Part of a small language model's weights: width 640, 79.2M parameters.
MLP neurons of a small language model. Each row is named by its layer, matrix (up: input weights) and neuron, and shows model dimensions 384-575. Each number is 500 + 50 x the weight over its row's rms, rounded and kept within 0 to 999. Numbers have three digits each.
After each neuron's rows, "fires on" lists the tokens most often at its 100 highest values on Wikipedia text that the model never trained on.

L2.up1712:479435550501482538468544492455561515602415500562501542442541535578426526469498510479559522537491529399533480372402468496516506547440424485548440613397600491450511477557445536645512550546560531605407563548424491474460587493439521560503469582548472524481478557404508472479446505546544600503456421474475491521481581542499531505612606386475481497458515503576467487480493490498509554470440533559510476492571404526444481489509391492475593470545417576371478452574462467505443446477484520581499594426472572517470536442510520528541447502522456532489537512476506499505457520492378459552
fires on: "26", "27", "21", "rog", "ute", " Wa"

L2.up399:476507521520506534503535442427513489497505551506349548521507512536564507586536491538537499534439532501462547501435514510530578524491473531503556523382391583537518533479560423451470464487502462544411517513476510531566519506613438427443505478493493505491589472543380577615549561532443424540559502510403513444533526541500454547454515561538475530528457496495590535531553500506536492492515404457544487494451468429579479463447553552534433534591516481456473563415493436457518427462533509541454521491564422557607483433474581569477438482506496379491511598443479506466480506553445503502
fires on: "ile", " th", ".5", " Angeles", "?"

L2.up2306:517486518477598448519584464491403612622517402590515467504480500482480535479475494485644546489502483464528494540510483480550410579455538460433491445569534526564502509478478495485513501403507531460503529452529494475452516512481479509504489445558506638499473486523553427392593467484476520543520486411560538595547473604476504476456546544502531498593476502502516508584435488429530547415522482478550433421398500510510529450466570528476576507517513592521490472543505512531490472496552505504591505452444449420491521527450470553493425485645550500436453526419474432562480549507612505544
fires on: "ing", "ou", "w", " Bor", "ans"

L2.up1558:522506488564493573457587501440537458501503424506498546427541589406497529583566550562487532503569514467482478558466469479491464452488554485538449514508494488506461521529495487450536509517498457565500562474469428465421466540505520513447441486487416474521473464526510478428473498490441577455494572437549550547532402519474512469425443542436477494619520428478519566656510527494538429534475566498547438497548466495436598477486469423473537534426537545510546459375413555495506491586545451554461562542467516480573440482410427479416506544453499514421505565443436554459505526463505529486
fires on: "ing.", "ing,", " him", " him.", " her."

L2.up1180:442478553513520534521467525501561476559427467476500528418514566439473501480492420475449495429538589485464542518457529467482575403441530493592376402508415447479486481496508510406581507516507518575454492537510507453511492572533531400438483568590439472522507542523523515443452510461546490470472576425501526420426505456515456477381487567447464480492406517550565548549579551540505444504537410516444407462554432464507450519418539495529490573484497513550464500506534456583627498441550600537462482514486527493501463446505554482589572514555459514504609496454494458389531456491395475517
fires on: "u", " new", "en", "a", "wegian"

L2.up1700:528521538506610541467575439534466523492472401482556524426427402531487614524500415605515513502550562501568437454539625486510444517525496607577497452538565474520403473478581399484502465509566506528521507526566500523426497633497500451376460588587523451432559530569439551491485603525461573360489466424445396486485598493551477609490416494577470499510414569557468531478412498509488467543487489450457490511646489481435558465531471526489421493543448491473470546411614465468454501514531567558529506488495545516496464577512448481502522544522533445527411486475560536535467456537477485541
fires on: "ill", "el", "els", "eld", "ñ", " Public"

L2.up1204:552502507495467443492565518457488442474507442478441558478381475514562517509589481503515506573563540449534520488498478516442476488458471507541533487521469485582597521525484454426438490500439540476564479511485497507504462450520619482529503502454480457505526587552495466574514579480509484422517489554456551504502493553457470547509582550495395558510495521526538555469429568551454506487508493532500473554429542491567499479471557454412464425440510479503488478486403549518434463470454513471575484579506436457520627482511513561508479571497515544524476508563502572533500522420488511471
fires on: "man", "ment", "au"

L2.up867:509494509458514462483507539512504428362532476511537478569534527517456550493449421547507526494521422491531606499587554494447535517559468508551502588482477555520489496592562482490463459472510442494485424493471448499425474516468514525476417489529546465541458533524499482411519530431472482456542538444504509504582521499518436468491515607363457549462478457446482576480505616543495482570488379542587562465469431491565520545449518434467525472498525420493422559447579504482543505519481595493466536539483397548510432479535418390507375531474472563532585531469586538413537351486457428503
fires on: "os", "T", "o.", "day", "lyn", " 5."

L2.up1285:508452539492614482553540495479462371562544470518533430517546480505552415601488501532426501465496582450487537414478481491505488483556453533506528488608510535520533497466501499526479501455450512468472451576563514432525528512509464564582463549558480469508487461416474582486428507479545569546481573526638453479538432528555533505572477501461544476519558449539564508453435539512483526501511446495571542482504477501478516483426593454468524505496440592562407529534506479543424465474504565488527579535518592481453589566481433521475493521443459519506523595467448526433543504455619465497
fires on: "ire", "ij", "ery", "er.", "ier", "ey"

L2.up2267:444496573421483545405478463598498477490503554452513461473535596502531551581450499499423505508497550577525545505526546469434437513527547565540409556447439460546506429498518573530525467553595454431483468497499433501470536520572499534507463429448439567479448446507414474497384394484499521496505550542506498482480535493504552444444544447578432453538538531508440482448504502448551470526573522487450527522517530482512489540429495557492560469493506436471493503464521548486529481425516516505470472570614514453449513525593463538545471531588511501461391509507550582515462504514567465568
fires on: "a,", "ri", " °", "–0", " three", " two"

L2.up828:506466512536482459471504568504440554489479426485537499429546574474391557617407419568438489548485514434467546433550478466482450507648546541564522448506482506501534498575538506491510578423558430429458505384524486529525510485450549520414478426549496468449488466563572544499550485466445491553466632406480569430504467437521547498526557575532571572458509496488604491539577554460479541609557460421526483511568515461606429543441531545497533501605590494536420502531485538484512431566447528479477528442506476596511533558479386472551459490534461408466544541446483554463422514522531505525
fires on: "T", "ien"

L2.up593:575605606525457494527466466405364541522491567512404479581524414446512439540492492458459526483498545582454520539431511581488480477503480536437462510506548517400569444472441551516479530476551493554534498543569536479448495463545560570526356410515459447527408548508495536493542525482410541525532470511511557487566591475540440437455375499552517444450508525524545671556508567458470565559608438530475531564484509472537421549558570454520534476582474505448483477538553550482583573515448491482531551496400460550431470565515441525525531539429486514458484534449498491464507554574455516430
fires on: " (C", " (P", " (197", " (c", " (p", " (f"

L2.up954:541518477477559535483544442493409504527509503487436425572500431609482514489488435507610494517541522508471545472455450477497522569534531549453490599499467431591520595476553604589473481448549485488451569449435511520466437543571454492427506475565551515463581414476508458528542530492408522524555441427513416612432519413554479539451446550505472558484472514521496445425527537452573481502464599512476518480503554445427453449520501416544487539414520440536544551540425517531504524585519539501521512515584484471457392505477534511510431565445583526462520434558493495514525507451430519493
fires on: ")", " stop", "Y", "ins", " quickly", "air"

L2.up1936:512519534483431534472491485526426500563487509441489468460495499500618557476496421554490504437461470573557436482566437489465538487517537433551451450386507506478480512472497465495534453466444472511494514492509419468473512426471523493585500525530446518400493497534541501536552528546533432562555569498480522556482568498533564488479466498502477532466406573511445503468471496497553473532540513546535585559558449531398603421387473481463592527580413528443565483520486454519520448509489538543603470582423468444550426436455501479577537445478588440539637522480517454479493372475515568562
fires on: "-3", "'", "-6", "の", "|---|---|---|---|---|", "–6"

L2.up1763:561513536475459492432510449548431539517485529505552456515547562505452495595559450544517520451432502444422506490507411514531453467519460482524514521520487485626524512524454453528434539395511467546432476451527488573549473543479404567520464433497552530481427479489469493389495480499413509524629524495501473520555615515556535577487497552572491585467493517463519525522478572539543447485481359574474393465511546545552544482600531412438470526576549455499579486537419555445515508555440599513447586493577452499501440537529556437532490487409515518443527612478486575478426414585603498519
fires on: "ce", "he", "che", "ia."

L2.up1647:544490489529506574650605454471521521531545536521378515514445430477379527472518458536467539528603528544495566473542504546424429526468524504560492462587534516482457519558454527527502509564511530464560449474502477493528546503406565454490436560458469478403508460418514505500438494553492604535489503508403537594496505500479603494477552530492493557507524528496509492495443537532415555481614460458483513492508480566470487547485598512568423441520532585514453535483461518496526386561508455502570486605469508517431490604548427585487388534510532492491557533490534615466421508481508504541
fires on: "com", "ment", "0", "°E", " lab", " (loan)"

L2.up218:524436434497465465514470486468527557576447456533471570499536524612379622527407471631501397544531501445419508541534538459570555464505548527504407579486551542534480492436574543514513552554469439537447471392562434505542617512448531505451504524596529653472499508553625468505556556436496520510529542423468445460512530465524542441450546531523555480491558560504468491560481502558459490506468502553602500498489556513503377586506555521464536470508550511409450485471408584532551538494553575526533507567504551499432434525531418515476485573506525480424549554516514468372455522537484456494
fires on: "alk", "ide", " company", "rit", "hen", " debut"

L2.up386:482572436488529472505505594523561476495530456541520601535548477540418547477482483423515475548504506529531567532455562486465490507491471414532489561527443476492464477579497501512510511528479554614702468549445463379547412532555538466584436475524442525460545535550454445388435446503588493583538451512548517466488486510548509459455555464548531518468548458453532539562514509499494538511579419601441322382532555399470463538407455528473449472576461539487477554459507505489559508323581564558546516488508485370499461493447429510488535501442538517442551467517449475476544541565519514437
fires on: "a", "u", " Polish", "o"

L2.up678:485535504493466432481535494476547473492527541427417564449561478511389676552412534546449463569483530479440618476521511570527515477534535484417477534487535533507538535552419464344484463540541457517498527484487458457499574551497576513526389475440502550553474521616510547530515483598430561544468483443526583455488527511530425584461487546457456531538434478516447480605392465467537446515545499479484567495551578477478482525448533538513396465623520582428510467523447489505488492498484430505550536478513434535597484463493441443457552526523441507560579637524507523434478495563417565468
fires on: "a", " match", " matches", "ta", " Let", " considered"

L2.up1015:498589587462476404538545519520533458504474514386572484516405570532520551510523513545485518477483443553511442509496500522502510535483460408520466526443548528447549401493551440522513519554499411529516479456463505534573433474571476477535502524489463476494471596571521452476525495622583469560435617434468550391547423457546499549503619436559495557545480576500486459523505538440456465559572598525522508421439495530409557522534437442517459507542523487571508487609585457443584483497540470522524466419521469514458460534499407486557561465537421494433598453520496572530502458476527509463
fires on: "X", " 800", "il", "ot", "55", " PA"

L2.up1576:483533466539553471391527444513541424517505519589471438515516513480557490500499492490482471551434442466494457444422471524526528516504635508538516501513514465488541511435553578510421504562634497462452494499477485476559541543508497537476465516541521422461532530514483485508565456474471459485472537461479458471491547523450507503497565370526439612473526570434501547573523483449502498546510581501576534416569566513527579516505546493468600464458501541548461469521494453620497523425505571528488501491502536620514511582489448516504496526538531468542544517502554540403494500486522486518
fires on: "out", "ft", " multiple", " numerous", " player", "ush"

L2.up1752:465479513577525481475606500389495536449491561554453422521514463464575482552552439522470547462428461465448526528561514486511521453536502426523467481509406463540575508537439505481497452527540451503478518445532536506588510563489434545575470501486462506507498576500537496507473497485568474507486446614559468475387541484458529423473420573454472547523609504512469488620492507500710513462505630405504568477566504522525607511382607464459561504441426466443478487536528446553522560464523567534417633555517569506482505550511439484534440407531523524422492535505526466526514497458557466546
fires on: "ore", "H", "ide", "ery", "ire"

L2.up2082:505522516530499470510464446482581497459529486523511482467581490564440581516486500485474455540433517500466524556513562458491517515539492483484476564557548488596502525563560603556433575551492516685449505544509438540512568479459572428569432482552428464566482533515485530566452516465421511551531506412528632449534543471521458484481540503498463478476526478495522463564503587558452463485518480538566590531547434554534454528470533447495617605435438531444579534503533596441512416541534447527374581517536532455470479511461494477496418518402506517505464539577391512374507496456569511438
fires on: "ing.", "ing", "elle", "M", "ing,"

L2.up2385:562462506570528534456559506509491450534542530460519478529516562517507430567475496446435508537591518463477405529520576510479494544450585472586441480579458411527429386520451430516479487536535511569504555528462481460473468477500393490490473520485490567574497519541445565497514552470529536485522568553498522556594460457465503506483537528494554470523476449512619543504529462535502482424507497497508555541571415448510530426523626529420516582451546483424510451542447481496534511477442550502590441474548449541489488410528345435531456490487456495494635569496476460500471523500526472500
fires on: "ologist", "una", "olog", "–1", " president", "ier"

L2.up1882:431533498501523544419540519538509562402509573511479531489546528644586524455552544491480408437509552505464438430529508524500441532536583413468479494544495460508582425558549428565471510474468514481471443510463479497542451511490584509522485586477397606480512513483486659533538422562454548509516599493489484550356556557610553483519392497568562470482454525464516509481499547418530540608457475435428506539502471429407549481454372519510508478477459518460499481619459478554549574543630463423449517454502503484434469553519507503531404513483504573494504477423595558497503451431529441498
fires on: "]", "ev", "are", "ford", " city.", "inc"

L2.up2268:379611479472447479515521480484555451532503577555456517522459483459448579512478505455506538409477497589494517576499586547595624570482606451455483481523478507494492502469514465552513539467474458442491476520582457534582482507403462530569448464464453453500455582515570643506491479521494549437589451506540424424478504481548534469499507553575474496499386495542423469485466462451536503522501501465479436555445483425366486413444560491502512489535457492475502517545528379444569565431422599527513440551602542542454561551555458588454442427454458531535565526501477460515511555550407443498
fires on: "t", "h", "ck", "own", "ides", " on"

L2.up643:491506501514551456494555448560487499482443426497499428484457385465496491502556457599422404504508523511534509451483469523548473540462532581547489462550425546543491544513442535567529447464546409456533530460523540524460548518527535473560493456480452513504464516435519515437466538499483497405461543450525587511544540495446479429520550573612557523405466412542532475337566568572460456542532404452465507505507447437479452543470477449454518544536449525517471469489463395425609483524506643452541487510494497482562380545515596425480443483521490529352513425511547470544523610529556537439
fires on: "K", "X", "ced", " previously", "way", "10"

L2.up645:545518541410551438403588455509357453530495540511462465406527496558423529542416510533482514547497544510473491461516512543406553467570486450529475482532484425534432492508513504578440496509528387594546542561558555454530549477486526553556483432435451520421478565534512607443519454527503561436582480538497433452503544376556453470516608546556569577503495524524447487381456519514528484499507480550508464477551587471496464599527534368524512480543431530540379539554491518515578440496489528470512544554471485477465537507555482531585400409523505480569543525542567442538470466536471449468
fires on: " where", " age", " website", " rate"